Part of a small language model's weights: vocabulary 2048.
MLP neurons of a small language model. Each row is named by its layer, matrix (up: input weights) and neuron, and shows model dimensions 16-143. Each number is 500 + 40 x the weight over its row's rms, rounded and kept within 0 to 999. Numbers have three digits each.
After each neuron's rows, "fires on" lists the tokens most often at its 100 highest values on Wikipedia text that the model never trained on. A number after a token or word is its count.

L12.up325:534517509536488503475475489485555577483510502477530497535492441479487492568509485538465524460516435476553525503502427453499519489494566425526461535593510449393510501410550526574578528508573473475512409492470448442539478573510459536551546514473440504512450491472566500478486524489499467447489551529474541517583478537492425442469532495483488562566469467492476529461562443534521590490455
fires on: "0" 54, "at" 17

L8.up242:451485540521454529444540506522499496528459559502519476460517474485434517525509496535484590476530503509434464520511502503489530575525560483538526595509473542433489526518505453554485501513534469542448523491545554518497511599496511450587483501465503557480508526480519584469451471550480481536515443505423438524507466464440449499523455492505432508488438464545509556569513413470460608520463
fires on: "ic" 16, " oper" 15, " of" 12, "re" 10, " own" 8

L10.up79:492529440457564577473453505532490512521493513594516514473456511519473433505485493494538434477527500397512506495454427463488473527459472471425498533550497491467517427537515535423450489440511456523450556527518500579513479578461557497582560519479541534556536482477463539503477533515489508527566478474479511479497520520513462471414474476518468504457474570458488524473489368548516517525433
fires on: "s" 31, " in" 14, "us" 10, " Is" 9, "os" 7, "at" 6

L8.up421:516473542570546581448519487504475436549505538508451494503522497509464536442436503522475466416437470534558489525491489454570517436540538444507425513568451500533476562563413477565524469508513516468466504457480490512453484549526540436563556489552477560509567464545496454487554465508476532520472495515479521529495503491511488488484473463497472501505477548570449501561539526520505527590514
fires on: "g" 26, "b" 12, "eng" 10, "m" 8, "qu" 6, "w" 6

L5.up287:509543612469534479468488468485487450562490521524458502507589526501480521534406532492479498517543526449445518522502439531493480534538490480432525488543501526421552411507522477521515465495479505532426549520540460525483539487501473490496418519520506473539564483547539481548523582484516554516450464547555441492485498441505486559461490471530469498403513453522551468509540497525428532558508
fires on: " Z" 14, "." 14, "o" 10, " J" 4, " As" 4, " II" 4

L6.up518:433578557476539519451455552398611501527500511481527559396462518509480476488472552500637547489524478480487551533512569535502465476485495448482431475478492421431498448508489567506474574459486562537552452575540519535522503461449487520467496548439546526474491528469530505502490462489465592472514561491559498527465522524503521536547468488463526409525539565503519529444458522487534492534474
fires on: "c" 18, "t" 11, "u" 8, "ou" 6, "i" 5, "g" 5

L7.up355:512498490520440526425544433473516488479454477527540498451489474504458491520526521550496464439441511476480486466480526462593499469511522566490484443535515500449531527536496496471478504456512454485552473523481518517602456421549514529490447545499533550482523478500496486510472491528418475494498511478537473566436543486554554544501449495487507495552537495487578536457528555512490532452541
fires on: "9" 19, "3" 14, "8" 14, "4" 13, "6" 10, "0" 7

L12.up249:465461503533510466480592480552477480543548562443480610462507503434545478491428470432528550504519453450532509462587537477519536484600531499486441515512473493430547505515467499515445534509545537495458459503486483464403481494496502525481458525489438545467534480531476537553402447468434459541501487501571519548422513563491512505442466492548505611517456429515492477462427480459487493565456
fires on: " M" 61, "m" 16, " m" 12

L8.up223:535485519454502478436409532565462476532544506508509499404519533508492514567501481518527458520497513528494505471451497537491484467452489491528426566485508519526462476467517468488548471464551463475564502550516483514622483506570528518560516581507518500449495452501479474516513435527550533525479518555544500498507507550429406515475540479448480471481432565467492468507478429583474593440499
fires on: "al" 14, " –" 13, "," 11, "iber" 9, " of" 7, " And" 6

L5.up15:442593511523521490447557484415443516541481522518526461528490477445446475522495512539463543442539508420464545509517529513504506503462502534505431535488498524469504503528509527391531550513474520436491505536496578499562443520480509484565473455600513535482523487500561477532485583484499436582526466493442489487474474486522557502535502396584519494568458474529530518571455525513482572490502
fires on: "re" 15, "ic" 10, "is" 8, "let" 8, "ut" 8, "i" 6

L12.up88:498518479481501545540500528528555546461565460385579494547433505519471438579515480570532515565489489474470506521506465552534463506455577492491428392469458478515480503498445561502438440519517502457446482490485450522537507462578534470472511524546482531501449461473571467533530459463521489521463546520463506521437571485529488528455507479443468572473482513413510478466505465503512539545533
fires on: " as" 25, "0" 8, " As" 6, "3" 6, " from" 6, "2" 6

L4.up475:452528526481526486443579536475511481537569466497491438495543527464478545492557541432485516509516486543489502515539517487462483554501441520503481498510527495548611501407566571472423487544475521518468421517506509522513483469548532485551439466549514548517440527499449507494413446484493472458518464499467494534534482506477538580489533484474522452493532470534423434426462449466492471498520
fires on: "if" 19, "ch" 14, "ig" 10, "ff" 8, "er" 7

L8.up286:493445521526514527511536492447487492511515529444435476463537447522468469499524485543550443489454517518577490518466447531491484405514529445557570520505506535459487551512463500488450478479430471527530528499491507481554453470462510493549487477473513549552498490556540541550510412447557508509496526452429519512503426517522437563500522485497526468453481576513492498463573468484497496507473
fires on: "c" 13, "cc" 13, " pro" 9, " c" 7, "ro" 6, "C" 5

L10.up560:471505514413477562489543498529497451509486488443544507446423418418579560533469490452474531587503576518509468513499565486478478516595584482495542461552464508479473544505485490497519516456474460539521446558545500510487473556499512567494504570467544524515511458479501496491484512508498504488527399518469563508564606518492522491409531470523557502525423412521460474535432512426486488473507
fires on: "-" 42, "op" 6, "0" 5, "s" 5, "anc" 4

L10.up288:417505465565491516543500412496485464516497527514547485486452509528436587477512547495485483439473603526471442501475510450492430485450544518491553544557500489501498584447550542527472479453507552436486484550496583515506539531589479461564537430530536486576516485513465433474480516540501575459504543474466533493499479496490492493523504499488499514568452499535466518468448536544549454435423
fires on: "0" 21, "y" 11, "4" 10, "9" 9, "6" 9

L8.up475:489520467474467516485561477410502549443472497421400526482476521499451496543468552484498514555527464477540545539534528514502475400540474480539539428499418516499528586568531540490481453519513500500554484429529507465483474489505531484539468483594480505464497455550519521568488512527427505508491482493504464532515496572523534462511510547565407520527542530453553569434505467471512517516472
fires on: "em" 27, "v" 15, "ent" 8, "ri" 6, "av" 6, "id" 6

L6.up133:489566447470523535517509510530485471533501508537483440510505475529473490523474482482449541549515492514515536417460473491486451394509461481487583469552445420473499611502555457528499482537517510536472473491476379551547490537540496602495544463550452532447436493474529532501519533551490476445550526506479498568468558549495511442513481534505502486519503472495505511459501413532501563476519
fires on: "ed" 27, "al" 12, "an" 11, "ight" 8, "est" 6, " med" 5

L10.up333:462453514479530502517540553515504445455532440579472499501598475383480499471506517547513429582443486485500507414465500491470462512496500482491445539549504517515476515509506500392481471510479512528511527529554565397539482465464461447540544534484502481489524475520535570505449545501525482598489524463533559535476519405507467511525482522499540460419565505494497492513499517516431476554483
fires on: "er" 21, "ing" 15, "p" 9, "k" 7, "ec" 6, "urn" 4

L8.up384:462553542572538511467556437495486479578475513529497493509511526481387518540469535583475473476503480534429465453446461423471466477545540493530434476562519558470468588455501555520519589500416460575421496513499465596504506547459559515526555485536495483528549506474505442524461533427482538469452537451499514538594571516510532572471488476469501472567539539492474485462514476449448465549501
fires on: "id" 14, "m" 11, "g" 10, " " 8, "0" 8, "-" 7

L10.up475:546446498574471495438495570427505477446500468535563469528503500461383445505533557517502439543422442456577556488465496469561548532470506527511560498531441559492521508486478461506460514456504472502516439482478527474469493521503499536555510573511435522478432556483554524519525492489544421578578553450504486477504505470521542500480424521491477539540485486592496503542447485499511506482487
fires on: " pre" 25, "-" 22, " pro" 8, "==" 5, " inv" 4

L4.up323:457548547426562568459515551486531489538479481548444518475511496484527579520441466507501511571526547456439519455487461505539442483488460458476458493475541497484502474445545525542590542461576483486481521496492486515486454488491499455437451451475503565497600525543564477463531454548537431515495517516451370531504494499531499538566454440552485500525498463522538571459406521479513475530539
fires on: "and" 31, "s" 16, "ge" 7, "und" 7, "ard" 5, "us" 5

L5.up453:540474508484462452414571468580596483515510533506482566493481589451517502467490455503478529551506466458530525492534501521580464538540529543503362533516440497506425487467490581457473454542515422536524456507469498504486502473416414507542510552489535516453469504518429472519432453460506508525467514460469531505493482543537566478496494479509483533480524447527502464542509478480566466483485
fires on: "on" 14, "m" 12, "e" 12, "'" 11, " to" 6, "ons" 6

L2.up421:570495558529460462518522472489479493537605484531547560444511577574522519473456453553553529491533499451565535455538449434476492485457425484418516488465465399448494487495524541578467531478483548503503502496575467516456442481473421508511525473555491520446541500470472504516473508474510450509506604499540392546478480441495571481519505523499507491501478485464506568466465469544446512544500
fires on: "–" 30, " inv" 10, " election" 8, " ar" 7, " Championship" 6, " season" 6

L4.up322:482511515483453493432448500516519584463434483448453557461520461546520544496576480558502484559520462506505522488460523508504404527466509497514454489492557502493494555527422530532427467487489457454458513548441597519555498513435491390497531450511522512506493483425538513407522468490518513481574494534500517521471471474511495480540481513532498505443518549556576568433416462465488496548482
fires on: " or" 35, " and" 34, "y" 9, ";" 9, " |" 6, " &" 5

L2.up535:485508512481522444540505478443559482485472524502464494498475450428417481525423533512532507508551521510553503563467510504457481488524532471508531455542542400531512449485440566502433454448504446497428568537533515508490527586544507487433493511506530498507422515494520525571396449514472494455519475611471517530476446499500491491500498517546466577480469462479502497515469527566531527441602
fires on: " t" 70, " mov" 30

L5.up129:583540484549459444478464503494509446532383427489521570495499470485498582484474580561427569507500484498554481523489438459541535415448542525507528560485423504465455529455519478504482497535517509537423476493469515460496489545583490542535449441505563469444516461518512516482454524496479504533485433465575428552467550478480473517477514541460512435512556506504506420512483517584514490496465
fires on: " h" 25, "ell" 10, " sl" 9, "ide" 8, ":" 6, "ess" 6

L6.up32:508488471486596533490483447521508464504496569563512460459515548453476460471550531528466493556456454539449508492497464562529503476548448446484494426536526511557550538443541485489513579510544553442476376510523510527553478554603428466502430554464559481487465543449541444433513554525566498489426519482516542431490530555438559511446504531478557535413555516465510515522564503546503514486507
fires on: " An" 18, " E" 13, " M" 9, " S" 7, " F" 6

L12.up482:438514533516520435538522552475459477445523457517603538477456500499499503562448442478543516481543466484467493586514561535454515490477499393421530497502483503511534510476479450537441475454510450499498556473501490551484525543452464553464519404501506492507508541489527481541476487476472567479532601511449469553551477462478463552521474547481546554436404492484533489448433553542488502491525
fires on: " se" 29, " de" 27, "we" 9, "re" 7, "ak" 6, " mov" 5

L7.up135:452464490524560484558508460476535454518569484407483492517464463532549557499485516535487438568515526489519539532428490506514530517441470529532433519518523462450520505493576485524527525509559496401511491553493461596543512529488533553484525518426473525528458505487464457521504468489461465486468529531506462504458427520522560482489516530462528537529446473504515498527467461503590547487548
fires on: " is" 58, " family" 6, " record" 4, " number" 4

L10.up428:470525477518503493532523447502525481490513503489510424552601496504537564477544468557515481504486497464507465443527584447506532467494547487501482521561466506449453474497482488489515479496553479475560420537474489531489526468587485530495450479472492458472529508506468492543432551521526493497481547434490474487416574456511534511569573465491506424475491524534484557449475428504479428527412
fires on: "h" 23, " h" 21, "e" 13, "u" 7, "er" 7, "in" 5

L10.up476:498464515466500496506504590531446516497503463535504513444548544512471458504497527513516520483474537403496440598523421459429553515526535453538404495542410511422500509453501481427468471516497542528494505494457584487502508493530472545608558495544429473516434503489485525435505476457517469605494496475485504483510455467492506486415444430515512491569530558536494489537455473528492434448531
fires on: " pre" 27, "es" 12, " pro" 8, " imp" 7, " inter" 6, " en" 6

L5.up428:405550481522519487530371467514477487476495564488455436423503506469493530525471444436523470501542537433513569515446441496485528491458502451486529461515502529537475461561503522470519448532385514524498493494522524557424544453522534531544489501456415504453420477502549505475517576542503509450479560480514523499532454469515509552547500471438520573524435454507564488499402541566516425575496
fires on: "ud" 20, "ly" 17, "d" 12, "v" 10, "w" 8, "ust" 5

L2.up372:470496516502510440443503497496538595573444479488483507495464461519517557579404509488531467538527457524504539482493510529561473494529480459403531505500471441454514436536457575444424511572497528516522494515479500473452491481508480463549546436474533504491556523478470526467483526514433547497500423436532575505461523511496459511436458558539484539503518516512533570504484353607456465514470
fires on: "us" 81, " class" 8, "ack" 5

L2.up291:523509498499442474552534420548425437494541466503533538506595440481511452462448436491492457491530511472557520552478435544564544467425425531493563481481451453479408504486535523542545549526473554546515454481470467457476456503517447486460559497488508527523554503482515503530517408567498506544521533476532490479499573432529531491586485486524584528551499401479478509495567498500489439513434
fires on: "–" 24, "/" 18, " •" 7, " ar" 6, " cent" 5, "th" 5

L7.up40:530514579512434468460487503494516499529477574532487515455496527467450513474444496453615499528504502525473525508456559465478512521505505528436528441553480486473456492480519463479478494518452461475466565466522460451476479433502525457468501510524533518483518536526493444525458510454479500482468506520496537511545503504502472499462479404515427559431570540455520387499490533513560507539547
fires on: "a" 17, "il" 16, "ab" 11, "or" 6

L6.up471:497524472486489485549441489505418484484461552486493579542499384536452450575528463550516490470533488504517474510465527586571498493479468475439564502526438501546480533505519461518518501463455546421509487480518488504556447446516466486465499477516451488587500507464462408484522490465555452501476512510505469501474534479496474548487456546459541511481443471486485540407518513504553501520494
fires on: "2" 18, "1" 16, "en" 10, "9" 9, "8" 7, "0" 7

L6.up146:430554491456480443540556521491513486490442507493435476380519483545413573517495501501512552578497513484498517530502487523499493509475535505531564521496558470513451464501505575432550416453498427496487503489485528528513486453486491538523388494530529519531529526507494551507516525476454469480517510500437493564531476476525452548485454467488415548567512440490522485607461509489481496534557
fires on: "er" 33, "ary" 11, "ent" 10, "ian" 7, "us" 5, "ury" 5

L8.up10:485499508447486480531597577473552517456582515509541496501476494562528451534465583423449466456556498482520522524486480512484474446468496471506518446536542437580485526495442445486518490469474497429506481460530469464467457519477503584556500510498470473504448484493516498435531471471623537491472521452502552501451505507551540398518477500520493565540469526457511509509525502502512528398461
fires on: "im" 20, "ep" 16, "ap" 16, "ust" 6

L6.up213:560453470478512520575513508529443482470523483459438589446552451521465565591624445470501375531524526510479512475503459555502478513494443513494467541494474443491493437498504473519529490533504511452426445549491443494488554532489495537520465494509424569504530478467515510497481493520478470464522556454527461527519577472480464529530523514482538476395517493580483577475526490512468484531560
fires on: " and" 55, "est" 11, ":" 8, "al" 5, " or" 4

L2.up492:472474477499558479527535460467519385475473456487464536535420577471550451532524542437500515520511501515456492496474552524557510541464396467525467536539534520532530541522454568558464529443491487496487550511570463517484521575472515511444484527569480475462526485421531533477471602491537481510455497515492516466460519498539461436473476461519427476515514470487470499460461482384467515564549
fires on: "ial" 32, "ical" 24, "ific" 18, "st" 8, " pol" 5, "ing" 4

L4.up231:547508454431519523560530486525537440466483498544481582559506534516470473509457474478485448463505515486465568495465508455562522509423534550476492477555444434530446430483478483473503528414542517450506528466475477511461490558518512476483541485525463533546532511527538544563478522455576470511536583419538549509456504479514549441555501486491609502457523490416479497409459424529448496471499
fires on: "ist" 23, "ep" 19, "/" 5, " act" 5, "ens" 4, "ap" 4

L5.up558:440562456466496511448531521477518452505488514536505537473472502491507473599516477548467533479459429519517447550523439473545493550535465423484457447492477484483496557447503462575477485507530514488525483489501435454512522458524502493526503474528473527591456495507488489508487542478591470494497536477535607547479559471539446518487556449463536505463546487561560491469532459535521475424457
fires on: "ond" 15, "an" 15, "ut" 14, "at" 10, " North" 6

L2.up416:549447550564490504526491505561567456477469512412459543480539494483446573466499482493448508543540462560459495494483462553519444522463469473502556465498452475562554444544495486502487455575506498489446459574472527471448551444470535454557525462467480501519491414461475500527508457512514483458568531550506531516490534558520401488541491499442459541455464496502475529435425493535492436565490
fires on: " or" 73, " &" 22, " and" 5

L4.up536:518499505477500513494511437484531513504450528509511495515482477439536481540514549530588509456469478530495500468470493615578427450501571499487423486492441493434508510546445434591557494462481480503522541578568430538442449508509480545479464496536511517500474493471410544456503521461521460514511497444578581573444527489440508438497520427477496511481522528410400483494470445497497542483525
fires on: "row" 17, "r" 14, "un" 12, "ran" 5, "S" 5

L2.up233:503540512512504519515512529522475486559452601561462397525593562489477491520381506512509438505554518524498531541522479426522467487564466539431507470512493486515537473477489521433480439493576519476501474523562501506496507524487522511522488463497491418530528516497526559507542572458453491540521478477498447564567502478546475560459407439459519586533525481498532520496506517516552536497430
fires on: "\n" 33, ")." 21, ";" 11, "\"" 10, " \"" 10

L4.up557:570523496568488475533509450450410466517506495489496520438491588555483525474453449520509545471515545495476482546588519513502531453486444562471559544449459424484489541495517479444498497474489555496452405437510459457462468506472473493552546418515497531485554504557487464493455471514445510598489493535500568533503503521549475445551476440514546540489504567465487459505471426551503487545497
fires on: ":" 18, " North" 10, " of" 6, "+" 6, " e" 6, "ish" 6

L10.up209:455366488517483538485516488532544518525470387475480444522554463497482553575534464549460509483510499438507544480459496449521550490487479501496553508496509588470524533526503578482469576496528545552525526493444461485491492488533518521562497481445465478585455465540484484520466472474494545455448439550498514606557497572480408524500458464475473512496500519443445534525558541436545501540512
fires on: "," 64, "ough" 14, "ile" 8

L5.up312:533536545476555552445506502429608533479447491547526553476461541496466483433463512510492457433473534451504519535497515536565447480445446437445416481556525515492474588498468477521486531560508486517506422491491456520512465435510534457486552494476558562569448567511518522488437485564541554454464530490470506503502485477473494605531435513461432471589528536489531469460485550494511452588516
fires on: "uc" 17, "ou" 15, "t" 12, "les" 9, "ai" 7, "ird" 5

L2.up80:514476527512521490524513491481517506477457523530482430487554440510466427518458446539572455475493519558520552602480485486521526490518484406396518485524487512514477489534415510498499443469520497526449534511531513564475516457545470513528459477466518550530589467525560524483458526474549547486507431550530502551503499483520542525519440436483443537525508526573518469478431535544561610508539
fires on: "." 92, ")." 6

L2.up161:430500515459571459465450492549484513531491566502509528524443563509456506514465525510442483482487537502509534526426470497524451564514503532470496448447513541429520519469439481546512470498521497510558496432593546531622458541514498529430488569454462563468515415476504481574483439456571428548591490504523475527508522482428429562477472521462519499582478504502503415482404487540509568523580
fires on: "," 73, ")," 5

L10.up199:446465513573478490419551523520574528566530515527491487488569499539514533489567484484485438505492443494516446455484510485515529490526479553553501467508514503483502517515454475452505535501406441552560480482481525535478479459528551475508419525474537535462446402571572480518475503489478511471501533478546423586440491466428534432461466546438482525490460560562485433516502495528518540526561
fires on: " f" 55, "4" 9, " m" 6, "9" 6

L4.up8:499548505485539473556528438404545543510462523501496495455455459552484510525494470495498536489473497559512512526424483544544478461485478459553506548543447449463475505472486513486504543524473490447477460514581510534524474571493506545466529532505484492466479487451452575548540489497456485459513489568469517488464546408481581447403509537509563591549457551462468492498454440531488493455506
fires on: "art" 37, "ult" 18, " mov" 15, "ut" 13

L12.up201:541508498544475474490507560535541498533465542506539538520467470521502499451463503560493535476484447564551464490517532528495507541528495532439488473524501412542502499537508465542562516467422486436533439502526458478456513541556469522486559476476482488554455537552493416354472434498507455505534509457487518478533502521477491561560617351522538465447472493471496504535442374502531531505545
fires on: " of" 37, " in" 9, "," 7, " " 4, "n" 4

L2.up493:520557525539478502552483504506481490558505546480477452506453479602519455496473447472529520518513520470417489488466429490479501432455430522517576525401425489459525455478465488516489512477498585437458525515515504554536568405438509472501477523452507508534588500485429461527509451470516523492495547477540520506570531510572514405564529524505521529511512511412465454517542459555497429451485
fires on: "===" 14, "or" 11, " of" 11, "ode" 5, " (" 5, ":" 5

L5.up502:572487480535545455407574521454512522554452530497537487513531524465480480576473499455497461502525513526549504458480533490494485431480519493581520554517496511426350545549537487504578490485483481543556547486497525462470461512469564487556480422501504530452463502522522467499552532514551549459449478471406528521458453507536459486515501502451501432552578510523499487496429454435499447490503
fires on: " pro" 25, "ro" 15, "ust" 11, "our" 10, "up" 8

L2.up509:513527544587564536454549423467626488524498415508515446468496482525515411545418544481506494551593543510577509538538490513489525511491391481522534442501537592478506472545438485495484558477507470467479523481535497509491468399444443489484462510492495560505503460485500429539409483471505442514524500456542453476492479511484481405552535473480537564485506540494506476454458564523453502453570
fires on: "ce" 23, "ec" 20, "D" 8, "ing" 8, "O" 6

L4.up14:513497549457525477458545530498485440502504515553449532499498521511478508525403520473523504438526515503575524484555551463477529449452484464446602475533502496505486419498525548488446537490432544423480508547460435490519560534477542504452524492448467483540570449462512535579471520527471480497515495552473476601561505520492476532523492477533539489480487512511518451487503550524490493499484
fires on: "ed" 33, "a" 10, "an" 9, "end" 5, "old" 5, " of" 5

L5.up478:488415469478576544494520474505566510604475434536485492516493472438459470453540518501492471513480492480511520470427445492466467530434455506531602477468523548525481546477502475474543586478529594495484434436489535436440542458497519465533483518476476463492526507555541513533463500547467480459495494557489557509509547515515516494570518454479450580473502552453432584551523466551539512524510
fires on: " that" 24, " of" 13, "ile" 9, "n" 8, "se" 7, "," 7

L12.up564:478563482512455468470416461441492472490454501481504520559491474478524507557462520540487501525538544459538581434476501474475441523496434494523448508513487513463510523450452469457527546485526466443498462505535541564459411510455552528477504505453485517497517523543486570586479483525535527399502491409469492530507536473477546416538580554495564520466530500529503521467528590560497475437487
fires on: " " 53, " m" 39, " N" 4

L2.up216:540440543534491483516500419514582485466429506519452514419466460499447454473488560534469474513541428477503496500453483525529537483512516463500497497559474487510538468513388542560495444554498489499507541460535438475457541512537543520443547511508484488486526456505528503559492459510469535533523504525571389508524479473457501539536459561530515496458538523462517524490514494589443497493468
fires on: " air" 16, " trans" 16, "iz" 16, " Air" 13, "k" 10, " mov" 8

L6.up509:507485472447437435464476580498523562445548492520525478431520541498498565450510475511547454498494478550563494539574576499485537531544495501563439548470540474528520474442477548452508422540429440507489435534542551515528483470474475470500493523487453541497466496516468509505470493445596404556463508473538467518440490408455487597478520507476484530541527505562436535516484464546506504519546
fires on: "er" 18, "man" 11, "I" 8, "am" 7, "ing" 7, "ch" 6

L12.up313:536442533532492522437454444400522546492477550526423524467513534557506466453488557488467409511569483439506593481486450513432507515514466562521482427538462529500468537514435463515528500519479607540537413500509518553537541548554436521507456572453513502513475456453523439509430494470483489502427438460522486449538548512476498404479531493500442475494450562447490536568566531491548451472472
fires on: " E" 22, "-" 10, " C" 10, " S" 8, " " 7

L2.up574:486488509493458481535484492544478512534466488466545431497524600463494475466429464451447551537567418497563481482517516499546490534519450475502452547560462495437521528499498495452461472503492484534534544547610535572493405443509515444548458450517499466517543460523515522445471485493466482516569549532517534490481511495457446530489495413475541577489496449476605588495506489531497491454520
fires on: "-" 19, " n" 17, "ust" 12, " in" 11, "er" 7, " team" 6

L5.up395:450527436504536530506512454583538478519393538533564480425480449496464512471596462484507459420452490471481600446473527513535552524521440492524486416521481566536513582494531453550512475436516489500524503441487432522478501584502517588536511461521486470472502492529523508522520521566495481488524503517489510502518483562482532553504518521452455476457487523508458514500438470485545516513440
fires on: "u" 34, "an" 10, "ar" 6, "al" 6, "l" 6, " al" 5

L7.up253:430503490462498553542529445534507487520490515445532490510526436452491442520446487526570559494495526435563564455506514504498478442552485456450458476508559510471515490465517491499512516486431480509482454520481456448489496532453560494500530458445578401563500523498528525503452523500507542500493464483524492544486544537568510422449495471479433516515531555495549474474558426626442505539484
fires on: "as" 38, "s" 12, "h" 11, "f" 11, "p" 5, "us" 5

L6.up227:523487440515505457509485458486481530534446483537487410579564456485477537563436508559558509481517553502520528455425483477524497509481506465482557468547495575495515465541481445542501520456513493505502443444494577562548442475478491502443468471501484434464593471477466481485422494549536502537516502512491448547496492525480514531582467502488526507516454545495482619543529504540467483557482
fires on: "t" 18, "in" 16, "g" 12, "qu" 11, "u" 7, "arl" 6

L6.up323:533538574465555548467524459478500553538457499562493564460543455438455529487458499477459559529460502451423514486487523490508518495544511420483525545513550501472501501493498455469515489576430574455423503510521507493490567464529521576499495563504491537557477512504487513485525471514516462502508468500515483518511514493518403567482471488507499444451469505522463533385435551466545480484407
fires on: "s" 50, "als" 11, "duct" 9, "les" 6, "es" 5, "ass" 4

L5.up10:456557418495443506461563485519464496560471534490515467478490519517530467539494575499536520522496434557505516480530474532492562462468533503483456524501505532535495632533532498464552551496440460541558498449519439518506496541513527520553426473563474440515414510483503469457563507571525555562408493441485560481473552476536536476443577485475500493527503503520543524599469472511490446512508
fires on: "l" 64, "un" 8, "ur" 4, "id" 4, "iv" 4

L8.up550:539505425501488488510531523502556501503509538480497540521481481473511457481467539493488494532509516523523480544480460500539410498481553584453460497479537459521493484493480540553495480439506498471461484520471464588528454524514488448550447530477419551493467461471455473496419533520516502505553486497493545486474530470506495524471489400385516448465446505498527537528513544454472571546496
fires on: "," 62, "2" 9, "3" 7, "9" 6, "1" 5, "6" 5

L4.up178:492474479533450475472520458504508492510534531468379577508453505504482501518445478531541560516478486460523382496539553495513453467541526488534472482469506421426486487447479487502531536506488532483508552496499523521473525504548483488523450521484472482517513421477508420542459501436497534469543525483537512539519517552558530467405430474501496509486441551503566471476437471507557481520539
fires on: " record" 15, "m" 11, " art" 9, " p" 8, " music" 7, "==" 7

L2.up323:493419491456600484489477462565464369537451476518495463534493505586476525488499485473473502542461523523507488479554518551545552502498473498484580522494494602445476497436559554555539555477563460556504518541523480517504480496508486469478487531527568548564507465541507453524473477485518421509532478495554449480479453530407442551513485513496530501519536503440433493450471504530519538504499
fires on: " film" 14, "." 13, " album" 12, "," 11, " season" 5, " the" 4

L8.up55:483507534459542521521442439504549508500470484485463548571543534502565450465542407527472543498540483498541531454498487517478510506423529475493485539581459560493526461425491510555439482589461442418470441528474574473530476483476472555515549446473526520496453455468517518493540433503513486448467437516501594524510537498520517509531527543486482455487573445494497441440510541471557521506499
fires on: " an" 27, " cons" 24, "on" 20, "il" 14, " sm" 4, " ind" 4

L12.up563:503570564543459507501511443455566491538412510493508509573467494550431471536456478515568475482524484522516514448469447486507500477547476550529585570535512463469496558478521516550494470418512491484464414474516448536493427489503474526518533448548440530470494423572484522558536558573492568466503550547499530492483547496479494459562486537474489485428519474533551500537454536519497451446547
fires on: " m" 49, " n" 7, " " 4

L7.up35:431509441488497583490469417517517523570530490485458545447545453601528462468444576530558498489515470530477512512535540508529549561473537539503530535547501478509430555466553438461473481453500532576596533500502483551474441554491507537474522487531405482509504500427526444435483425573553494487511512482585449576483532539471538487490488475464495557478534543504531520491505539521525518452545
fires on: " |" 27, "ur" 20, "l" 15, "t" 4, ";" 4

L5.up207:481520563491492473467500496527478539585501506419465531499490506463564534538508489510485490507548514456539484525531506517449522475447485562497488488566506448443510495531462475501504444484480486469530497534437417479491475428420448470476523512543452495561467511514557531500536474502492426548532489461508497521563560518500492487434495479549443511501569580514465530491481431506476439524457
fires on: "ard" 13, "ilm" 11, "av" 10, "ight" 10, "ig" 9, "ward" 8

L6.up25:526542528577494462428451508483487522494472598567450565506532450463484496444535489511544518479463549543493518506508542536486461532448478510502455442469440553412511457518417479467502495582525473448532474509490506464474472422528546566551569478452567508545438517512493450560564480519525490510463451486489529496444498473465512519529625445534506522482497543466519457426552454541503518540527
fires on: " r" 66, "ur" 14, "il" 9

L10.up322:426427516479419548480488450486518471458502516500559513502556488529505524520516496452432462521577484522470517423525552510490456530518522432459472476605411521517486480431465477506531516459542522541450517573528532469439540501449486573611504530508514572567484515527555494496446461507597481514520423488432492440536483528545526499483517443483500507453489479525471457442538489513521461462499
fires on: " |" 20, "im" 16, "op" 13, "-" 8, "\n" 6, "%" 6

L12.up379:561564459565500529449429468532487504495496494539515574520490486483552520504467465525523531437551470449562501564540504439484551465487481537477533521555467434508546536459553487480488516463555520476484494414513484548528496486514490491483549403509493608535528519526503458522362455421533501555449513426483518464450545470482461518444576499493563509468443515491491495470490397547560552494522
fires on: " in" 15, "," 14, ":" 9, " t" 9, "tern" 8, " |" 8

L12.up457:528516554511514501458558509511483467535463554511539499575505479527462499484521527515491507487486554456516486518503475530573507454499459490481527497500464537550484503560521544454550457470516500518496525498483523528501451449482518439429396451485491486490544508513550485522537494615505521447442511478556510573489581475439497475535420484525526472472425521446476588457521392449565506554564
fires on: "u" 18, "0" 16, "-" 12, "9" 7, "2" 6

L8.up267:385435482464506440548502538515479467525463470553548412502476456501499520542502560542543438495514458443451507435419510451525466475520536381574442565544425556447477515504508497511495430488510544499516472486546491515392474460476520490517452609427528452532499472487499486516494526534511430513501536477540548525515489521474442503509438550480481560537541575506560418491485529524478538456489
fires on: "ak" 19, "k" 14, " out" 7, "ing" 7, "inn" 6